Part of a small language model's weights: 9 layers, 6 heads of 64 (1 for keys and values).
MLP neurons of a small language model. Each row is named by its layer, matrix (down: output weights) and neuron, and shows model dimensions 256-383. Each number is 128 + 32 x the weight over its row's rms, rounded and kept within 0 to 255. Numbers have three digits each. A neuron's up and down rows have the sign that makes its largest values positive.
A block is one neuron, or neurons of one layer that tend to fire together. After each block is what it responds to, as a language model described it from the Wikipedia text at the highest values.

L4.down517:107123098113140151093112116139147156150137101139160190130068197105064135159099097147119100139116108090056152161157122163151116075098113148114119102146139146115122231119153115102101136085105113135064153155166131158076133120133156105099135184124145132145081082160067105086116096133153121119130069159111074147167159107140167144105145067080132117135164162174127129121170131142087140091090
L4.down732:127129164121136098098112138116146143125155095106105121145135104178112194135101117189059129028160194156107115139124132144121129157142121104124154083127132102147126102161085120057165109106117120102112141151112111146092151195143147097138115060150106121096094166151140140134190094124129123106189179127107125116177142155160121154201122055155143066103136112129039144164085156125178068129125
Word-initial capital B

L6.down102:090066128183102161122147132158097059116118110091115150159104137128163038136165111149110173157119113086127116026085095165131088164167105087134144159055122140107142156131137102170104145102155180104170164139096102154063110100141107158082093069129112173100145110126079099089127176135052153148127146143076083137141144188148194175136137121108142156152132145116100066139133106129149115095128
L6.down315:114087146110139169147149100086160095173111103095118142191115162071104103162137132111134125042112157122130152123146135130177183147155188187123090108135124185092141158124110121087091085098171106183171100098161217116111109106109081131121135159125121094086086148165173154200114159128114154140194158130175108066088087088113091132119146082087073095076148122097139093085134131193117156135131
L6.down391:119115069125161115163133178134143141148102152123085135089142102179064128136072159127101130136125110078126162064058091157168077105087091164111203114113088096148105122128127130136134116134164101086162084160098138176147143146218119094140189147131090098141123094139085162142081130151132165122155148176177125110105095139148126128131122108155092167123148108059136095113149140138076101177144
L6.down413:104139128120110119131125154174100109177137159140147089111115154113212149119155183145151139107170169195074127132103099209080130158106105158110097150122135106090181102135201140154117138142105112114071177131188164112079157148144101110138108107076115169109095102114150143150108103127110196132145086104143081110107141217097155111169133169155113138114137135143143158140142166095179135115123
L6.down499:111104120127118132143137132133138105111137130063146120156170163085163148139193098082074132049130115142156076124119105086146090148156103184116114139152094184154115119115131116134092119098118181082169115113087196094109128083149104123145170118132132121118164168134061165164139096158135122141120115108144111174128050102088118139163163072088113134101119138126110107110109144142055150110105
L6.down535:136091120159144082135126084081135161066172128148160161091156109127117132140129097119126090114167158136148103101072095120111068159135140143102080124133145176072090203082110148155129104154123114118129084080134130103131075160096101171173136097102120140123111131096098153065109115125114141092171107147143095149141129030095145158109102159126064080112140107100146124157123122142134109155085
L6.down750:128146171125111115180148097087104177132126139135146200141108117120131088142131141144133142135117092126142135151116078186130071133106103104092130064094149162110160165075168151189115088138130151139165086107192151147118051112133119145132089137105147157074167089130119120164139119124088140127134099169102067092059118153138112107148153173143060110138142101092154121165182067159066118130102
L6.down984:166134133167146086165142129154134092049117139168183083073140119184108158071175103109125116115139091079129117156182048148127108135054131124175141095099144141103082129128105174087050110131132189122172121119137153102097167160149177157106131157124124136101132139116175141151131161200115075064079092127182133115085116104127145110109124138163091152110145148085174140101124180145125163082171
Narrative clause subject

L6.down172:115166168145099081094137152118179129082140140118111089160115108147080126101137139125158183151097121123145114086121106116146149104150119093128218165077154134150088114147214087160157189089161123103104087097097131093148161148119176111119109146126096081093087153147160112108111155158077163063164089101192148107144179121178053133075075191168094102116125122111122107078153099131119151116108
L6.down336:135132106146180118128103089126100107091180072104139160115130155165148131088157122077110127146150141135134150119105130146143174089129120161079091168118090102199107090155114204076096163164129167130165131090160143151135074138094084158164090144128112150106068132145139156156172105101089112145130141082095141113126097108136114132077128148102087134112114096137153145096127099136134137168122
L6.down427:151112134122135106198077102110156111154121079115109058136132137135126181120145106115099150099123111148070184212178186145148195153202159169146139116159113102120151097142132086139087098082072082130114107126164078180125141178145100143092188158128138136190134122090092139124091131115114105110083156123114161101176191118154165108139184146144180114195133161167156145164143108156132089132112
L6.down455:156151093114123169148117102158116150085178186168146141145119111078128117062110127115130183134071114040091125127181113126161150116110131094126159126169121140136125141111209124117097087131152098132107047164131128115143107186134125119180101118155189156149149120165098102117197143094112145152094144122109095138123117103132114161152167136043134126127139151180180120157141177151154075109113
L6.down615:121154138170098111167127133132127178090097096166154100110145130122150121122195092153099138161192142145122121143099186123144118130097162140107178149131143130103154047157062112118113120148140137072090079195158138194119121134169146104138140182101114135073103064126089118188133131103157141132140151079168143145113180113189148123166155114121123105155154205167177135086133135092135126164106
L6.down772:092069101099123114145164135149110161078155075122129185143094127115173126214119153086095158127132089139124118090105129088117136088109125098129135122125107129166126152178209163160120109070110121155105133099080116134129129122114153117182081127133135186193163104097090134154155094065172064149089123100165145158090116119071136105113132104106143079157187086104177132105143077190155166146144
L6.down822:131136116156155092139126064126155128190122183134150157110124130142128119171117096151119171115134176107176183127146162137138099092141082182146052105128152140130158151116089131135102130113130137073069130120134177080119149113141122128118136091105101097140123111102101092093141179135166160151121109131065107188160184116122135157135138125117132150094120125123141118149110112151110097110117
L6.down974:164061183086148139091081116150165144121162092122136118166108109132096106104130193183166189137175124067135105192076137173089113107108162139086127126086085140114082132152136144107071116120141115081067141151112165170133082131144093101089135157160130053157111113108110167083141100122131131072109104135091122121110081100185086138097122138163139149106142050183140155151108208203109169120119
Line-ending markup closers

L2.down103:121152096144120112160139096114156072137153158131130090141153177154105128139246108114152099127064145122118163139086125130163135117136120060118084132151096162121138157124096122118125119129150171100112117146164135123118063075170157146121203109155111180162081126115132166178158098116117202104143125131119090113096097168129158135119092122174123107191093108099085074100138130144137195116134
L2.down111:150129158076135075152135118114054110122201157117145141155127159123145129114196177089083162150080119190137080098162136122119139101146076120136127164169124092152160114119094083112117130174135097045078144091122178115144100125138176124098185053130130144069110146135113128152134136105176142189115095097071165163142091117100082084143133158161143131204096107180094094115156127150167105039165
L2.down119:063137156115055111052127170117144103142102101133185069151145170120145108203104120137107114163151100147168133116154133099144102118129100168098080149147134170130127105142161044135086150135109147086131153123092128097134110146110078148133124086150131087112107133157140096110164070125178181095141137110144106103109066109161196117086098115111176086154129129143138090190153126101165146076116
L2.down765:116156176087141155109193150112127166162124141063111130122125118104143127140133150170125149181153163159112090109146145131120124132147141094070173123111166133114136089178121132111162161117150069159139059105166086154164048152115151187157131056155109140188176091110117148091058069088064077130114129138102077157145076158113121128057113088094159099112181110085129156111135063126144117100171
Word-initial fragment pieces

L2.down714:130142140109161093160120135150112162139152072125095122157111137115090158124134055101135149151100088112128106103136066177169135122160162126086113098091113050163193070201147098104084127114109138112082084159166179127134020150136105133070161121113130147106109155120117168116122064115181093107158115174082133117090147102137144080157136150123185148060139133131176147173113170110158118103170
L2.down812:103128120101121135132122103140113127120186139158160159151132156108177115131094120069156173087120146141124135151155113102088122148091157121170103104140147112126150136151148127152117123149090092157145124133146112173180094136097138138078130139133141097141141096081108174113142130127123128143074112177110132123143077168157153084172159102157124148156099121147136199105131112155089050137156
L2.down938:164156102120098143169098093126117117149137124141119165089132200139089107156106144071103115073104110105145108128124071135154086158159087102148090079136149137117138154150163153131157091159133077169098106105132181120138159136109112131145131091108143112087159165154060161129190111165157161080087119148142083138132131110122102111173062131179065149147106139114122085158074103115114141173118
L2.down942:123118129137109168015121163093119165110181102116112136137093183105104158122129103065161103163075094085150136066126096172078121087058165102103105110145101137131131153147094148150111076192136132109138180082094173146109135132116136108086093150106130162114135107132098119104116158147101107147047184131115159121110121155135088070119110168121206119154127100092104224142119130104124131084125
Section heading closers

L4.down352:095139095172134127136121113147080094153191177092135086118140130104064171202120142108117128171100146104110148170164113149114113074146116147181137111052173142109162130106145115159054123136093112196142119062130099219095161115141153134150152151104133157076072127111131150114145126109167187174105104122116044071131138146094140166115172088184128181144130139161145096182077090106101117125096
L4.down689:114146124170185101132094164163085122159122159088117087095126175140103099098100143119110123118095167149108153146121150123145165177113156123134088114089119196182154122113126118151128144116111182181159122136156099114121178065111134132143175092111101133215149169157139136181101106131079160155095121107145126141139091070112105103124117134133131141127092067135137144173134106132158111168143
Proper-name word endings

L4.down15:162109072170121129138128054143133180096119128118145178102173117107152156109119135121135118135159140140128141188079150187131080157132157157121049154108150081091173137055129153102072130179080108193135069113169150123106072164125111162097144134151137084146117130164123138165097176142138155083180084120147123125162107133146167084121083084175151131093135098133102149149174116093113131077117
L4.down362:144130175128139136164197110107104153149122211138148125101142099068155086155069127123113198139110137153080136159157095102055093121221155077105149066101170116134100130122166196096119134104188151095150145148116077131130160112153158096130139112103169149190169083053105117115121092142136128170139153152140066073128136150161130154130123139147137150142131155124134135141158182150105165145092
Initial capital S piece

L4.down42:116106149124180140117121067117111151092138090178115130144086131124075128142147122117090136146105201143166074091088198171097118087156152138130141072152095144133086159156157201132158178121205134218179132101083115210118170157183140106167175101184126148133138170147097133137141165153107138159147152112169127117127126170076112084152146148173085102128040142110130118135145105120140116137114
L4.down492:097063131135221128141123160098112112072143149188090176152166151126085186108132151129104153148132141145113114044052197137147116108149112113173157102095101135167083144145101148125152167087149155178121142148076079158152162173126101108106147182202112147156138178141158125108126160153145190104114125163143150156138176167097137115093123119167113119145126157085124115140159069131073095144090
Name-final subword pieces

L2.down419:115082104124107134255064172126119180141112109105161136086126096081092168164115197150157146129116159123099129186160176145148133158143115120138153126123168159106125086092126116143108144081153121203071147111108136136098138163089133127171115142152130080131131099137107145099112143158140110105129102110074133152146130111124128107102116049139146172132074112152126100095153122113098149081086
L2.down423:136120097135127120228107129032086164138119090122138137113092125073120165128122131156128111143106152113117138172076224147131127137148125155168162097122231139163141147134137125157177147060149131103063171128066151130062183194127121133124130142150148104106173142119170130133139167078127171034152133151127133152143161118124156109110156075088133145150124117079141217126109138130115139133115
L2.down951:148112104129130123255097173079129173141160142083139128083111170130094162098131143178116122149148123108104152185104202116125091141159066130116146118124200107148152137144108141129134144037135122152103164134081119116117180172132099137125129149152126120128146146108125149102087181099115094087109139115149114138090164119101188101107135066144141179081089120084171183062117140175114123153057
L2.down954:157132097127129158182096178116102171131108122095167125103113154061159163167154167134140115138130109157065144130133188128144132138154115098093096131151176093126170089092122141154113157089088086097118136130115100139119092130141128031163098097173129130153148155074149162122112138157119102147138159121132132156109192137105176111124197134143131148104070123089147140113138181155124149115110
First-name endings

L6.down155:055163153121138175125142105127136124157131147103105092107133111114138095132057128150100125163115101139136086134128151095169124100071159140158133092169135167133103157145130126090133145142155130163153162115124124140112107147147170143127074127103083135116161166158154129214080135139146117108107166161165168093064185115094155142152088147155151156112164109118076183150155186090106103155106
L6.down233:138133146171173138144157127152111119127111137117125109111072199160090077150129143123111103113177128151188130089106195129107140109065048066129146113115109105158166125167144110116189106172097126134111072160101103205163095102097095085200118046089106098120123141140122122121114190189100136109159111135162207109108067132107177116132128107104134133143148133096150215063112106141103129123123
L6.down385:128129130159130134125127106074141148094121157171160103112115094191161134134196145137118085109092178107185145105180124052082129136145141104118135141107162077163115087113090139124149114129124158124110122174160130064184093220156113155126115127155149083105085133098163102127156151163111063125034108132164154118180179109127142106121129116094126067117083134139083078087127149131145107135116
L6.down394:137150153116201146159114094107116081120153086158137103160139171167142076111154139110099146117104118086072133162178122080199104144070101113149142145109124077069062123138131122126077108117138095133153139129148188122108116141130132168147157105177139114114122147150133087102171114140124133085156113177138159102120090118047140131171123129112110167154108119171152174141156139149100151141120
L6.down713:172131100134163156193110083122130102092166105114087100156122130129129148133115113161184166153087140113109184144134107178149087156099185171148133137187077096084166216151118116112086108131240147133154143175152129117114185151128046108101106148133141102088106103204150098088106111130107160167114116162097131142111176175082113158150147125139159100150096170134070153104108116149073140103145
L6.down726:122105134131116131154166160137100115090181154117176121119072144150094069152074099149110149119082236159189153125101157085119186155105084153187109075126175126104121180092147101105114186169146096113082128117152085108165156096169133123106163128099127083144093132151109147119051147060127180110098121094117137117167125163132126124104081107122222063141103140169139186127112073159122113070153
L6.down747:101165167114166131031122124200142119125111121101120125135110113145111121164147162124138142181132157160115123134106136152185129100113148074116111128108143126155107106158143076118132139018104088158111163107149123143185133102100107125134133137110185141105143110127133129116110136134027181103127167100130085142160094084103107086098163135135136099076138103203098172163121095138087098106144
L6.down765:068098189122091153132171108097117139135099098113100102106120086148107172114141154122101163132155108147167179135057154108154110137095152071164115167140122146092133141151160091110170165147074138090092145152183130110184171153169134119139132107099107097123153095150100109108119145125133093122147122131144123131111143109035116103161117110084202147129146129053109160115178116172219122097048
Mid-word fragments, foreign names

L6.down83:156093111139093133083116112159087120135137178175157173138130132087130186112169160168116138077118137089151220164070165131099148149128117159057119156173138085187165128068113139122076111145116140118166102068113117169097107125140141120145236152128143115093086112115119072152138104180147171126106048090124120151107127103107132131132165131148111141137180124162115142095095144160104144154111
L6.down144:075123140090160132139076194109131134125149192125113165158169104103173198124089148166206094125155106045136155115150071144190083126145113109083101118095149115131129118117095102125110134100105118087144073134141137141117132118160113077117099131119169137066137137141160128115179164122105154113142073136135140177143127096057114137127095153117082056129139097074068089161096120091102090168065
L6.down368:141081165193074115122122141158163181116073097121181143103147142147161178100230099080125124074179106157149114107109141140131106138147111132115129132074108182172074089150154132072103148159154182117127141136127107126162120185133119097154152166102141114153153145128125203100124090195152126176128160132111127193205067108167129065114150125157141122160148180199161111155082151104151171091155
L6.down530:155115048130155099058125115179096066137093119133196167131103121159050107119123125138102088099086185138142121116179103104165167131114126146115144135141178151140106099154097176082057149145130116108152143029103190120134097130137100146140132144113128041095131109182129135112092097120106124154135154067098162090184124168187174112141131129132102125120083181077097074135099151178126137131155
L6.down613:114129137164131129135121104221158156117145143155083144137082099103126133056188140125157146145129179116169111126090189115060146151105134158134147088092140105105081130138151138152088132108199157167096153121111130143082101096077164091144106099120088120115183135174072133107121094140163079193137157171149109115160111137143201119055111172139107099107143146117182075139112106134162157111124
L6.down648:145114136147138196109131101112071057143141152144158120114106116181166105131173140103072109184163143120112120078170175085094126111106111142152112130174107135138200120173165209161071176125151103094113161134120173143189161085116070100126170113084063135104123166167101132123137094139133110136126131139094126134130167089118164128121144116072126152044169145134119073173115125129097094163076
L6.down673:129119126129138165076115141085131147161159126148165083190119143110178120130174086158199112127102154077102150106130166150124115113120158135013110121087162128145094131189136142117090073155145113181199190111190114121099067132132137124101160090145180111122108132182110157109086147176086108137138128119086098207168131134117160110097032110114119173180122200112105163088115131142234148105093
L6.down732:120127149132102209121085112137098091079143091116121136099111158102156091068125153088132115157147144084116144139121149130118088138109154091094103132143158123142150112140144169133194121068101089165139143075148177152113106142152162075109154116134155076159162144146182071087119092177134118094131109117126076164135087089096116159228114130127146145118081160161086124185118175123194117162146
Word-initial split fragments

L2.down35:136097086086127155112169183105162183077183135098102098172172148107147113114182164145107097137075158142127101106122132146107137165145170075109125113111097039093101140183104132190181142134166124103208134143124053150119168074114110126132114120164080128215114112092207148159131103102109114163131126129169095129169099149092124158049126104109065119153146132172165140115100088135156156050159
L2.down75:139192090093095096088132106147129188114159153156137132093170132130116080178158131114134137104113115119135113130179083142065122091079100176180098117127168133121133154105083120160123111137127161132189105110110116080086189118134107103083136114067137096118144163147116111082119085120195121155093129170163079183124122058148151072130155127168142090118198121140187154130096153163121087170142
L2.down169:123093064127095134144097075138124117130084235077152128151127080147093135116066076113140120086112124106126165143114172113114172067125150151108088117139111125133105116153163158136141080120141131093094180091093050130145147091163106081169093065115097078121087140177085137121115175134144103110143131106181156138189071109191174114141120142167120069147135179146146169085177141156120151159117
L2.down551:097132085166129215162167147108161094154154088118121131111078153086126153117158164116117137134126118206071098148147137116166172119131091143110114112154108145121051136152120032135100162105115146089112091108186198155151113116161136121098190145167145120153153148114143135100122153116158151128143086173162111199146173148117141106136076118139117129091151142136140130139086121121161113111137
Word-continuation fragments